Weights of a small GPT-style language model, trained from scratch on English Wikipedia: width 192, 11127 steps.
MLP neurons of a small language model. Each row is named by its layer, matrix (gate and up: input weights) and neuron, and shows model dimensions 0-191. Each number is 128 + 32 x the weight over its row's rms, rounded and kept within 0 to 255. Numbers have three digits each. A neuron's up and down rows have the sign that makes its largest values positive.
After each neuron's rows, "fires after" lists the tokens most often just before its 100 highest values on Wikipedia text that the model never trained on. A number after a token or word is its count.

L3.gate71:098180145133165068116130097152146184121121092120140081105120091092105082087149152148093164137124099071098128149111210134143132135123140117130165138174092135109092186063087128124118138134060177125117143121078114103107126103110145182115134079117183132112090147111094132149132146150122108130179160141121139139143075163194123161115163156128044162102121073160139114077106112099095100119151115147156160185145059185128108156120104094165117136166135066107138111021160113118105127119139068085129137161169174117136109122167192098125122147083127111083137187100166135154170088097141116194
L3.up71:083143180099130142168197204102088093170108126033157173140166130097068111160141147133049201058168140155188122149133140082148162097130154139151138143119143163129132112088155178134095136171179125102151103044094144132106145218116100077165145115169076102165106083120121138146181149134119149124126138135117134109163110137139155117128142117103107107165120151103116093101137147135129147088114126145110151089117166137123131115176115192144164208151137115165132110152152082119155190173108159146157127124098168124100099112122145183082161060116104104139116137144135127112181137183125141182
fires after: " " 50, " s" 22, " S" 18, " K" 6

L8.gate51:120160099078115089091094149145093174176126073136124134119138160138124095164139135153132175155084215125058065153158157101133114154130132129178097120129150114217093099176077175100135116131136137184157161145135129115138170146142072148109130135107108179125114162087139138142140094174127130178157088140125156140157148071127161088123136157110123179126106135082132111121100131093061148167166160093148072086088170086087178119107141138168174100096179106199099138138132170075106133184106085146143148087155137095115138181068164089145137105171150108157119114131130105138173182136094092194
L8.up51:167127193159154111073126116134152152154160101082117155122112149178155147120185076175128156121066092097156143096099118113196147133118099166110108100090169110146099082186136092113092108119099083090110137092102135148164126154141134134120119115152163136102108108143170145106151084156166097122157144120166121144062160155154099085176244096118147100142108157080126119096162160143091091144139128104131159081184107085077205116132129167113155163197110132142071131154087108156149130128039096073158121165229153104134118105133138171147086154126114151099093124151132103141116145152140093142
fires after: " |" 13, " the" 10, ";" 9, "er" 7, " (" 6, " N" 5

L3.gate204:141166093109072142164169075187139135102093060115077107124142140112169131150111176164093129154161117120158116076177157196100160142183127116131145070102161117116113138098064136086147132134169125162084140163139170141128139120070144092107088126124176170112173114128150122151115120100100171111167132167095154139140175125146156125142160173086138156110176172142089147145105113124109101164123112107123048152031147099103115069145175061120125133087150093118181148099149179106106166135188131142149093066134124169132073088105159130128183143135089182142173144155152146146179107186135158120
L3.up204:140123119079146124111125093137177210128062129119037087165152173197162155159130087114129172154098114126191179146132209166113073100096139210112075139164107123124134173107164131160172071079119111152080095099125144108116126092096130172148114141140144151118115136159156163123126146095092082117121111147140108139107095126120130172187077173141162157120145056157119154132143177191109144075143131141153110142134165106110154139133140111112150133162175127100171103149107184137089140101097116131180100144092164157221126134153129124154153148103077106094186112114162129127159067092116125107
fires after: " p" 29, " P" 27, " M" 14, " H" 7, " " 5, "P" 5

L7.gate75:083159112136051075128117091096127124100076116145175188119137086175133167148151120142122107131114142150162142134113176061121131107157098091124145184088112115163146108101110089146110169166127174126109120119188142080142116123141094129125088111140093112105123117105158166071169104137114082160168123137136072096154107160046120115095190122117188154139158167121153074171097092182091071078169113187148123155157184144139165113075153110165124122218148155191091134106088129132127206092100116129141129100112144132184151179107133129184175128161137161137138100122159112119167117076106096160
L7.up75:067107107114113170153108146063152144093151081046132124181157179088137156042149111082095128141149110130168122139072133119120126177103156164162146158136108109111058112121172134149070174074158125159147113075157164125085099182112158141132182111090115116074159172127084127134142096165106127144136110101096124142084145098185175195078127175124126133129152164154095122134130148125150152179134142120104206174104133162165165115157080193180140149099148104131110121091177142146143077081154131103181133137189126110125098169111148136125082149136156098086159166110110102153091076116116146091
fires after: " s" 58, " S" 26, "S" 4

L8.gate322:060148083168156091158134123179143097113148182122073145133119125118155110165186093095091155137176082115135138148102138139082124183103085186120123122093121100104158140122135149135116118100138118047173130138178106168114109109117154126095084101108119140091163091115129110099148054097096146169238149081133169066126159156168155150163119111133135163129111158150094117151137175142134138118127079154162163112134083102156140120161147155171099095207106136108113095140151116107131160141119122204195094131133087140184181171163106114124106125062187089135088064166133154154117127161157113177
L8.up322:131172183121079115100178142099134229100109127122140095069194118113153106059086095111100169121155139139114153100055114106111107080111142096116124136156115107127177112106148106172165155121144077065115117153094165140154118133132111129103073157129152127138118159163172135091154106108109099089169163186134174104146155125186088134135074075104096129146108102151146113118126109100112051145179175137104193146152134101063123199108174134145148155122139120133165099105159124191081183165122137125132122160103157101141101185144111092136080146170145121123053092084120129140110066168096156130
fires after: " re" 31, " R" 25, "am" 10, " A" 6, " T" 5, " D" 5

L6.gate263:114173151124104166193076097146182118186084122109184098153117189148127135154154119122179155091178127083132116117118123133134117128128157142119120061159077084123193132145162110168114153215148127098094117110188152147142122092063152076135116161160093173116085123126179134117119157151137159121147131137100089174110082164204100131116159130106141178151149151177128129128129117127112069088139092147182101136087157102091126166123174144099148110142132124140094106048076161079172123130135120110121121134141140190066121050112077153144105165091144101098105088104135138090152062156119089172
L6.up263:154132135155166100069086163157128092150152099151066045123141139155178161076139104143122131133123147097173108133117160119135136156165199114101070185102102141095146123171118117108150111120126059087149169125199155123120136106089144109160148107066158115214180054078155162203120153162146162104161120118095159112154115169119161083170155145147177102157195086100096093125070154154106138171130117172114160132123150120151129143135153109092092153148112164145137095140073170087142178143128173110115110106132107143090160102065144158097112188133145098099135082135144181122107106158176120132
fires after: " R" 42, " " 19, " S" 7, " a" 7, "ct" 5, "l" 5

L3.gate70:093131143089115163150184095132092167127121118128116121160087138136111077144102073145124138056192126145143147128095180081144143061178165113125096101071187163110168097179148182100096137155129139145155082170164103123130188134163174217122113126097176135080131169114097105076186166156102140053133149134159166104141147120086136108178111085109156155118113099116134172129104183208116124104192174142161088133135173129089153144131110112147085085102151146105120101066128154153120172175155193119118129124103167116123072135096103120149160125116127099090142112122169103115123099067145140124
L3.up70:085201199061135147111111152123149185111071121108066203100110100142184117105157096124111123169147088217168094112095124212111140138150150160112075100129172129165119148140083180159126089151168157160094095121149158164131112125160175164112108123104125139053078078156156131133186162179150136145134144152143188101091164160135106156072114162220168079083128124142129127037113138147098116111127155125124149103156163106083140135113154150110131154129129102097116162100113117114151103109106163114150110159091142118146143136108127158115183060159168127119139094130135128128105145101129151170
fires after: " in" 24, "," 16, " is" 5, " to" 5

L3.gate212:130191126145109159143163149119060129149134133138159112180116141085095142148140197154174073133135111163154103102149089131130070119169113119065173147145066135129106083172157157110135134141107099085103139092143142106135163161097129135087150125037120068217135162122132176156165148115061133132160130129168132116087132086150122160154142140117140167137143150066114104148158171125143163072128167140143167163112054123146163089143089112138162184137176128018134144089135150045158131130136073077116124154152109100172123123184133134072145133134095129163127122106152122119191142096116160128
L3.up212:139116145067101122181165095154112083119165154116104078166122162177087131132167110145135127090103123084117193161128094098081105150117124142102123193072144109100167110135094094168166093123146151140131128134148157140134155072136127121138132062210149131081084065122137207117176151136168149155144161129162163173032106119060159120132114135120104097107157139118142161154177105171125167155197134106186139120164135110137135129087148133096132117143097083037104087130071154184139157128143197133128125144128084099082149144102107085113105143081111181145184130099114104153160157114144115126
fires after: " " 61, " (" 13, "==" 6, "–" 6, "===" 4

L4.gate348:109090160142183124142145185168168137140129102116157078042062103075115114110181112133141071049098215095118155092134107148138119144129149128149093113094143135153073132126097143117132088082151105129122189147074141146122159138182094163173217119146121140104111176145112076105167161094109167114170146174132090112144117091103133134108139106110172089096158070109140132121140113064131164105143188128129165116050134099153179180120144121121117141103139113106125133147168139128139143137136120165091123073153139098100121092167132147132110093142219160109144077136121139062205115105147121097
L4.up348:083083161164149151050151132137126163138144111167120140100146144128169134124121134083186130124117139096136081139204098152129057124171088162199107099139112180101091140134133121169129072135113103202151100157125148106200108139098131144120128101080155112105121131150089161115070129198131129185111107141135157203119078162065129172123116089121205119117091089140091101095154103133183138129197106154113059126142139118166106149168140189137145126148088116107118133158173085127153139098147182167126191156182107174093165160147160096111149157156146106183145145156126136152114121150158144080
fires after: " f" 54, "ar" 12, " F" 10, "3" 6, "0" 5

L7.gate306:130129115115077127111181094091082153169201117149157147102105162144064139164139140133139126194119081169135105111136078120111086105143159174088042118115137111148135105105117145136105125138143071164107160166091139106145135148159088152076139067103123197190188132113112137117153147084115145085143140089123111103160150173105158077123123136160157133133146181102191104166153157113135135053143141123164159104096206170111110102117147069131100136118127192163132082117141086187096154073099092195160106128191130104100157129129143169105169175183118108069107100131123118151142082154126158144
L7.up306:150151171163135162118139110118108157142080118164161172170097076138089162090111173151155127145202129155115126094128130122143141124092101139189204146142096138177094113091166103162100157161182155147131063125143131179130100109157116184092120091099132121130139188123105136156129119051110111184137108172126123153149150216131091115107095164147110121112079130126110136133145159157097083138197190150114169121190155145069136146110173076123169140123131104141099139164106156175148063112096143073150158143173139119121203205135098157116096154135136135092091170085092172157123189132161139118
fires after: "ic" 25, "or" 13, "u" 7, "at" 6

L4.gate131:154087119103134103124125175187119141111163125150173140130099117112094151150099142086121128172105169168158113148091152205089108121105139117077148126130125115107122111131145095174158123161112134100093120104179170137149104070159107087125116148123160173128136143144165155121165092154070132160151156081195167116102129164176125155092097049176148076118160167140095186131184147103160179150142094067101122216110116183147107181176075109107102154129100092076130162088141138101079125169094175169118091123162095167131114162097139073173086090137117124224153159149158145125143137132137168138
L4.up131:175097094147153089179101116173123148107216135088139155126154120114128153147109146039136161081101104173127131147157177173143127086119114119156129158120151135111107153094165108104117114148160107090122080091119139142050162109137136146111094097132128107099141110130112067099126096162120137185155104143157142132100112187162110053143072095113107080146068105181090203163137159129192166072156129115166152154083164096160085142114137174105151133139107133130154145148112137158112203172107149175129145171143093124110162147150158172051133077115109135224150115124146126176126178148134108167
fires after: " " 64, "–" 17, " (" 17

L8.gate101:149175151141079111115145094119142153114121082194119162138116119142090113124151126103143120064111128181155163158166138153180167074206215150135129151078089169111195111137090098091117124130110172153118137088096123176061118152137114152106112131096106128060174158102135119116174145170127104114155135181138042130125119133128158104115141099103184142110085136095147162165146205161189065107133133127151120148167108160174163148134155158134112120113124137126066098138092155152156170136119105176107087188133176169176091141098137107159081177111133099085135089117096158099200103141131134161
L8.up101:150106118131104166120122120106104160113176097123104161079138144182119103106143100135101131146143128103144128125119155104138141172112123168157159174136200114129119096132191052142156167137130118106143100133140146115139133127186076131109095162140145136123153077108144124157099082150140049169119132113103183052154206151073124131101092161150138054107077154150123128180184170146119083116083138123081202140097137142138106165128169147090075151111178125146148122108131084077077166161194187165151154137132131140141128103139160115163125148040174167169141136094130172151154166126062195110
fires after: " S" 29, " " 14, " s" 12, "0" 9, "5" 5, " a" 5

L8.gate374:117163202148093072127156142109133162129129167190120151112174109155128099085078181155134136167132087158077112145073116114114119186164165093211119134158141083200097062166089136055136161078147124114133175168077148146122157098146114125054123104112121140171162121127095195118182195098108147145120131130155107141159111147165111131143096114113155092150111160160112124167138098119139113143143115133128170159121124191106172147119111123141117116161160172145134141106167126177068116119118127150151068128135145110098125115209096166139107132173209121133150076143066156092141140101172152075
L8.up374:140144176168108125121097096103117122174091131105126136143120091170107161167144110084119156152164138103115056138101186108152119131102070117126101122191172114159139110150087145087147087141107122236064140103132057140152123100048166096115155101162125133082124155145132133080190092147093078125151163115149100128133111149143162134166131179104164082120151127113100111130209132109194177177095206140140136119114139161114110078097091163110196157137098142095125085115186141160147147089177139143129170143155087138120137198151087156116115099149141198114120160159130125098099157142123172142
fires after: ")" 15, "u" 12, "or" 11, "up" 10, "H" 9

L4.gate202:153150139089097157125139100126113118143160133159168131130065134111123103164121181125122108123075149123130075143146117110045114135088099112087197167091064171068088130042113105103120145189084079122112118160117174125107130070125174143186109104162109103082127171189109170121136113133155111149186125078163150156130130162115186134127104135137113124057117138172122127133104171145167105131175168186159163150152146145119129163186145108125163130152119103129146136046084213112106125141112107116112123120170093102056114160130137139145151145126108175060181130145098101123075102110120177174
L4.up202:118191093100068081132152076169119111158135156107152098031086160204124194127119100127123101094179094112187097142172067142112091110147149157105175109072131211078141129109139074123114109143139125113128133112140145115170075117133147101108119114165144153107126046113112154158157131127154158101152058182124138173040097110066120090114082126159137127170144115093098128114092143114150141076091106121119151150066148101123119102135072138098155160158115152110137155079102175113176112123114156144117114153178155073125088145121162168132131118077141074140150102104144077149099126160124105146
fires after: "19" 60, " " 30, " (" 5

L6.gate162:072153158186108081113119125133156104142059111111181217069086156148140120191161179114142100096106179110151135156139102122148129148129179120196102188129087055169139161174114129181157118179098128140129138106129112171155121082132078110140060120146161148128180145137139189116159094113166154109135127087117091107105119096172162159148139130137161102116160141167157151168120115105088120156160170142141118133173136141095154095160100160097126178076101209079128128175094076099169119088161131127161116117099081122107078160153150146130089043132137073122114130130119131146179165117143150141
L6.up162:156122121113171120122115101101080178122076146153085108101102137094165176072116129130136092122152101140151124172113176147127113087123096168121124141081165113080114109196123068097111104126176112112052135161127103159102152109116093153081183138103132108108120100154138144180137169103094146174167039041114100117075203166078091093109154086128076126150121099149158061135059111128124105135187115090132118154147101130114093136180181103142131131162133173113133198120124131133148147088085142109131041082133119163120132104145061142097152090149147123168098149192121114140130136111125143170
fires after: " H" 29, ")\n" 10, " h" 8, "3" 7, ")" 7

L3.gate293:152120092127028121078093067123143144104116149177101103073140089082131158135134158123142085123102130124136116088143095076135114105167145095136139125163146067159116165068100168105164079096117203182121113105181155116162123140154086102123144108149186110118106171124092132176126121104163137162142129153151153110086116125170163174109116106144160146157092122127139193161115043134160145143126108123081092157081071127132153112112103132122125134171141112161062086126188109120116122182114103107066143140089134073161058155120213091136134108154095117088078112102154176117096119080121181108
L3.up293:191091143108154101054102123187099118164150132177117136124122133093126150134147080160067116139137084162193090119187160134215090173135187164074090134197150114132121145169161124138101172145134180126099115157072169133140143123093131147114099112156137101175081195169151168151131138127143159099093146152189167106145138128108134102151203101113208124128107136116153131102151146096126142116124140089118108157144169117154097164093133137169116155105149107124111169093144081100195129187164145092180206133110145125111181084105115176126130144104164154118136121081123168102204100108120144131
fires after: " f" 34, " " 24, " F" 15, " h" 5

L4.gate25:147158101171164124172142099153155091164155045114123133059164125105146129158139152110111166106149141110119082084068144135175183123078130124079159175126071172133133138107156082161137154116178098139140141143124116057163041123097125098139132131184136068156136136164139078109116138092119164107151126144136056166080119180140149122191104162139152115125115179164106113102099104083104132120091177122146159129175129130175137075128139142126107171096154069123156121152171088163102114143115111077041108120150138150117149113167188145135115077160102117123197122102155160198112130075116087139
L4.up25:128095067133150144151098110186134152136124067137132089125152157186097159170152090088140109116118068128151144091157104135135133176097166126110147139133112152118164131088165114082166147072132101058171130172111116176139153134101188145146125085149095157138085004089086143153173122079179164116136096154130083123124154179124135112116133090179153081155130146070133071119155109130147151110145180133172135143113073120167101146119094130179128130171149140087165162186148108104111123149177163144130148131148169142073116104107129103132051151128110116164132148169186149167098141212177108134
fires after: ".\n\n" 29, "==\n" 9, "," 8, "-" 6, " (" 5, "\n\n" 5

L7.gate318:088128151136144123083177200152123136068142144163092222140153168140075124117137114119083139105185137125083157168161190081150046090153105118095091154057126091183069151098117106140161130158138054109110137125128131092082134140099117069121153091111110145107106105157129179123152141053155188161093113198105082136108133129117069148193150086122086170106091101165144106185103129156102110158155166131083103148166133171105132118140111122100109182136114144080095091149109168169162120114142097159144131133129148152092156133150153060100096118133131160071119110096159128116103127144116147141
L7.up318:165106172124090128119113138193143128128125112102066176120140151116030137158089112089086138131141182167114141152159167156115185124141106154102113143100084089185095158157086100133129155115161075117144150088191129123150174178160115175085109093128139146105147107141108112089169108096146147159105162098137080114099140082153165126143173146138155167114106123148074160153172113119131173166126110155126132105171116130175066176140125153105166080134111149111100090168133158124111166179061137201144097200121145123085211181142050131133103102118184143110071136141099104079105117157121140102
fires after: "r" 28, " H" 15, " th" 15, "h" 9, " l" 8, " h" 7

L8.gate377:115116080075145126096138201151067071081100094124149175167208117072146172160061123077159163196158166145163158146182139145134140101159078167111113109106132098117090130108123145163160120155125086141129181107189091102092151108134111109153148093100149104112193149126126142153150122152153160108063085125082150144140097092091097170126147136099117110131158169128115177160128119146154174084083141127195129035117137115129150151092184086175089116118053167141152097084120167145090095162150175130105103129168089167133123111113129141127113119142170137110137065150178099147136140111123109107
L8.up377:148116120125148139148139138150107092110092136177128125093179089064157139120144135173152147108194204094116171141107110118137163149163140099126055126059137127124090180117118130122109091164176132172064084077108159088149155075113143083108130136070125145141100126153104109130165165088093115136120188063076102147113148144131116145100121150142143119129149168142133140127106116105156136099135145145148178148101142103196090195111167090054144105109083119190066102102160209131079109109087113147132087140167168227127165138142120166150128139187174077173136141136108137105158117152141158153
fires after: "r" 14, "U" 11, "ar" 11, "il" 10, "er" 9

L7.gate332:131123101096103106087073176119187112093096137147134166110160145123123122097140118054122165067172087055085103137177119146149155085150132109147152066113079119137124114105083123170170125190127149116137190105140107132152088137141135096111143100152140107130144180072128089128143135112105191121148090159136136141084108124083098072133148166154104101158151209149085105189181160110093170158154114115131152116131069093173139113126155139128133180116161103155082102106097106196115130157090194103135125168204109116086114138131103154101166136147162124144123094106139081123152109197067204151
L7.up332:169142175144141081145167109095112130107148147087111136106102092111132178067184201139141136116145112166061087167156104037080102095132096153185129110136116108092094169160138082108149130094102169136162158140070146069152163142118166114148170106143105150155137107127150081143116166148109147124075159139119112112087132087139108153117139160166068108146165125095102138102113136131130131080157081129137137136129154127166101116116115108087107095164183126073117094107142115118187064139083142140184128114161163126123145150121110146211077218158094132147096147140121142078067152177176098047
fires after: "ar" 24, "er" 12, "ic" 11, "ire" 8, "or" 7, " l" 6

L3.gate229:183119205073106153119094080148165140136121107146090164194086166133122149104124149136105137200105207089160133098110126100127118111146139072141109123105137153145093116169145078128134119067113122137158119134124133091174144139092099136138155133144159159140116139115111178156117091162135149163099097090122087132118140120155093065171172126129164108104110208129156148186116135179176132143119123079136153135096074123092184186133137132101110103118174108143157111141075152112119057142094145065138168090168215097106107120118119108116134146161214042142154097174086088151124113136136147195
L3.up229:203150133110128132150138090068121153084120138171103116131104133161186158150126177144118125129071130148089132070114168095058133172159105174137087110204076109177105121161127123169166095137157078133131138166127110086232150079124119083161127088127134153144178156175158122094134162130161167168110094137132084171208151182141159132142174235143181131161108207112164152097105126127063131112119104119134130075113134145145128105143161127185182157152139144156181154159141101135107112164108107161151167128136117128119153159107146139148142157123106125132159077151152121164105138172111133143
fires after: "-" 20, " |" 18, "|" 13, ":" 9, " (" 8, "==" 4

L7.gate42:129173087135106157100078096127120090150086133110177127088129148093135151062113089156126166115170085164126129152127163094143179102111113140112065140071079084113078148128167160097142126124149163093123134137139170035142120173135118081126001124126134123078180111063095170094122130093104140129153083123083093101097124155155151145167102164151100111092113098156086165098109165142135133112127128170161125201114154136151094071140157112112110114183117087132113107201132108118144136143108131156075066104174144142115182160149130178132154097162137109109075078133115137132190135144168169115
L7.up42:172122198089186065147088102160154094075127125112140103159168155128104113099153121088084172107118149133141107120124116150142143111132069089111058125093099096127072113111100180153152081119128103139121155091126132161143155177161150174114119171118157112096062092172109124180141136101139156168098128129179144183112172093160157105072091123141156169117106094099168136127082086110120143136133167173145169104120100102107148156079159145180144114122121178051152115116177099070158133168064129083120121104145108178151072144123072132154111123064146070125078206127105164181109110103121123155
fires after: " th" 26, "r" 23, "ur" 13, " A" 8, " D" 6, "3" 4

L4.gate64:135178194108078087118113159091147141125064141148112172197140139084114079086135086144128144084158130100116210198142170163141126122176175154105111121091141130099109133150078129117114090158118182134117147171144144152101147140107136202138140171134141155119128138146141088107134075177156136149182139097135142096123118101125102125158126092071132101109152076113165125149173118123159089166165097092137127139093072090132065122088171130088157064075109129164137143221115112113120152201103126142108142098097158107127139095074122144144135145194122142130143049157154200121080142118076145100
L4.up64:113139102085123125129190122156105126106073168143129177173140082101151131118109122156089110122159127110146136143109139144116141104049162107037148115098146106187116082152152165116143159136137150165148137101160084121108126105103134156128104137151163127143193074109080101159169139144155071088150116097105126136107155177120111138130149144170106085072143118168133096113152091122207173142120095087114135111074079095112147079120151131059174088099143136062091171093134117105102130053136086091154155162100162142080109160142192152128123104117063153097113081103142139219069091144082137170
fires after: " of" 37, " in" 23, "," 10, " d" 8, " to" 4

L4.gate104:121127126101155196175115103123112085092103138072167110115102132149150075110093169083120161138117093148122080100125145030121154080120091100134072096119236126170100109153142114105101128154120117092095180144140135130104070111156140085116122134116124140107110108120132114101139176106114147162085147088116100156114204097178141120103193131105127147126190148143064073163151149124117143134102062160106124109132147094115166109183070198174130122145109134160132106147100150051135120139213115132129125182189143130103120123159113110115125143076170117086085162080151197131127125117109151087
L4.up104:111082122206081149124142150183112073148139132104152082165164093140136163184145150205140113177135129106199148183136115078131126132143125121144191124132133111146165138217184138058089155171083111117108133139141130146077136110097102118095155136118122139144108100162156160154112174145147124075117143068120111095095164109117067125120203063088190112126141109130136088104181125106162106091148132099108092148144106186172178143142122177059113123123096144128082124154095141149180091108098086100127116108141167097160192163132141103093097116135107080132079160135123160125147134105183127176
fires after: " R" 55, "l" 24, "o" 14

L7.gate158:113131127116143151126088185099199116149118113133122116043133128163163153064102129166094166121143103146133105131085140123188161074114158080117134032130112136104074083095061158159165121147151119087112108019168152158106140121137125104126142090146098120126145199132111120167144116156084148145101141120130077131138144142175140110097118112154123156120128132200133138137106171167177195115146081137142160085159135137118122108107102109113164119115186087058137117106092137092137108120159158180113202116168082155109204076102137169138115081074123113106105088134084165167119147126091107145
L7.up158:121104173068150119169108120138188095121151133112121122106168114123141154076102096149098121140145096140103106106087148161179183085181143066143070107079058085191157108194128204056157113154115087066095082181129184118104099145120182101131118157160154122133147100112102109121135149110128115143121128094104148126138142157145090141110131134131102121189120135177094185112068125140082125114101088168146135112163123103142131126131128104143092146160132097095096092149154157100120110112149138172110144088082098164239153123151082186121123055103069143149174119142149079172101129175129117109
fires after: " S" 23, "u" 21, " s" 18, "g" 13, "s" 12

L3.gate223:063145153128085128183160097145163158171151150088128183093090112087114086085111169162107096119139089142163137057072146132167106175112122104161105139152136150127111113111137069144169135166144124117104156107089150122126128149167083094146112099129104151122123153161125151144156154120089095182156110179135164168167164196087167143154065135197099109122150122163162088138131136102179145137108170142111194118168126107135158141096157109044166123097141066162148130090064112130221122172142099164123125116131108096118148103136090134101108083083101103174184097063097135153121186179107147130
L3.up223:113080198087089151229167147176090120127155077141054125197066111127089164125164122169112134116126117123106087079101120153109087133073192189134108112091130153135133165171122115112127109110108146123107080133102140100133127146167181095084083147100116172139104094128188168171157102151129154168131131156065106149171156119081103139137112111107163158165111142087152127129160143151116162143137074117125088173176110134118101132133170144090077141165059147129109211134121118136134127118127092128145094129115166184152151094133117156154106127176147120193113081140139179067146148138094203124
fires after: " s" 18, "$" 16, "." 14, " S" 12, "ist" 6, "em" 5

L7.gate132:116092083124125098149106133146124134095107123132146143117172158214091140162134163058112152156105119143161152158136185144081162144087109094119129135133127142113181132122072141042139171099148187188142088150145157150121156085096072091120187133150091154117123140120102093165103109094102149087140154108114179143138116164106081145161137215180156140118168117070155101086120128195043154110107149107132068170163122084097142106115136158082062165129130144152139132140105156083164148143106109167162082091181093092127129128090141125170165167093120134067123113129123073159117107174104157082
L7.up132:115135163103129075109094140129147136180128150104164150076179130135142124084155124073092129135148079077222171117119105124118094092143192135117074086130074126084151138147142152108097103086133124083072129134123149118132163085124131172132121109079091123153189096119199130163100119121120164165126118127149123124136098116131115167132110099123148134125147115084151087150134131087175128108141128124082142120131149078098127118147080118141143157115110139199124125102068152159209091152119128149108107129239240186076065111096139056155170139140131125088107074146105095165119131128130102078
fires after: " A" 23, " n" 20, " M" 11, " E" 8, " p" 5, " h" 5

L4.gate55:179153107103053073138114067103102076202124074178177173142135100124105145181114178090147123120094114138221132181106135086122157162111162127122115107134126129107129071090101164106131090106132107102098092148171096164114097090130130111151205122173129106146088155171158087144093130141088130165153173090134109125129099104163177117137133105088124133103144139159190137104143131129133144122091121147138068192125103116121113116138138149185133154127116109105063137109156143140100092127121122153093152064062150108159125122138062114136128112128195160145139118197186158188072118131101156048
L4.up55:193084106120138070109160121196104127119089113062153197083095130085101135071078179139148169147082140123133072154145144151150116161197074148129139132150141131130098075114120153084158078185123144075109156142178126181103127105097178150192152093138123193160094140167150172194042132126133151126164117133123122086121162067096149132101109153135121076133140108098140151110131119087092059174077124194062092136141131125118132081052123108142101106121141120118170157102104139098152138158120086142165141136105129150144139115147104151120169115134130114146122078070127133127115184093125148147
fires after: " in" 50, " f" 28, " F" 9, "f" 5

L7.gate231:147155172108127153100126101095053092146137146145086169121124154125158103091096120183211103136115170167140165140089134103121142127208131100160102143223146118113137155094153133090147075147177128166183126152141104127104192097117105130113118112173145115050121094146092072222122150165092082130173114144081153135121131173104112111149107095185131149152140108151155140148147087127133148126147111110087177108111117114097118156119161098152102136158076138132099155151166102170116118132139119113079160189165153193102152067096125102155080166103100156092105165171194110175133137108064099108
L7.up231:117156106100159165124101106162166151148082126081133117154096121109123172096200120102127148166148101081094101114082059141152145094064137143099136168151148137148145120158152148081191143098123079182105131094086105087146156189191121124110105139127147131121128160128192108181139141163085160094124145174074078186158123166118131096176143228111093126163141126121160083136135123137130117129114125135175167144106119110118066163132157149120166203158125107098116150141145136157133149129133104107123073174088091184180098116135136135136118134031128149149148193106173151136131158154216100157
fires after: " a" 17, " A" 10, "j" 8, " T" 7, "ir" 6, "a" 6

L7.gate84:151149048122067152104120126130128152088123090139104076088089106112093138109094056142097106189152137133099152142114149150080139132101146149132115072138130173116134154174163134104167148095125132148112167112158166080172136107183133147127132102106100129146143126097125118153133083165126116038111123141174109138058151117128149142137143131116126105034153157121122109131164159142096132098146140193125163126126149145162076109132149126053109083077101109154099104091113106196139104133142173189079066172148092100130129129079151087097058139155152146072181105165106079154084098043130085141
L7.up84:125124090146148128137143097185211118135109165095176125130090117176118154155124120144155154133117137157112122123074144089090132177141130098138150131120102125190110138142188144155118064155145153173139105080155115115130146093166038103113127132125138064154129130186095145078183153107124113085165107073178139206133114089147078140090155162140129063119182147164136138137088154132146100109133145142128145114137087164127140125151148173132118071056128148146089124163169216177110146135195139114201081117079188143122163143146192086124127118117053100126161093103175126146122120090118139132
fires after: "c" 37, "er" 14, "at" 10, "f" 9, "il" 7, "l" 5

L3.gate89:101163084133083123126136123055138147091155133091202171089194124149127088145048067181128090146154107104126183203212132166090097136166107095147150121135102090157155109099077099173184123129135134160192082059110091143123126116122134146113127183139147137130177118170153112085173125097137136134143094136139098102093159136114155163128133059136199121131129130081205124145153143172134113147189161159124152145146164133132145122169112136191172154125103127173100128160167137117152127136146160104102133066169115125137079090126146126110127070103138121123125117158172122092131085126115122209
L3.up89:143134067128212115133101078072156135090155126139122136171149083115111154123147112166136142133162114122114094124159127126081138128081123161077108209171161117124099166183092081075077148096170101073196134126124094152170201095107110193106137138185092180160126152183143079148124108142124090158098110103087115106150168116095158138083145155092146173121121111138139104145131141129121165119133132163110166138173116116092108141166154120147121096067076158151128200149178125142087157139141087128166088142131146136109064054131124133123076106040181128071158120131097137140080162130154127132
fires after: " h" 68, " H" 14, "av" 14

L7.gate200:103112126111133136130110126112132159066136185105095115117159155102125102098146132116116141181109170121168166143133137120124210062146102137153141098190142107139163219103175115105138019161133124073136089124111175170119136126061125137182123115090138093061121105115120137173083093098088147090113117127156121082157133131130158111095146137135116220179101119097135169147080136113119135089151129155081190101131087139108119164093143085180131128160151122167102129136192103160148149144195096119152147090103136143144151148127134114054075159164135090140108053158170158161070100151124131124
L7.up200:085080087125140184175156138114121140123160184114107128047129141103167141090161168091137109125110084101193050127116150101145098196137105085082110137115071089135091201141136092095068075097115126180125096110101090155052115125137151106111069091133137110113105154156090102111088130105129164082160132160163156081134152173131130089141090085169081129126150156096116145073140156154102156148195097141119104163195136178104091131107093122155129175159093120124175142161125119168175113184164167177170134202125166132153131125132129104112126123127132106102157149136080175124158112134159097146
fires after: " A" 33, " a" 26, "og" 5, "a" 5, "oc" 4, "00" 4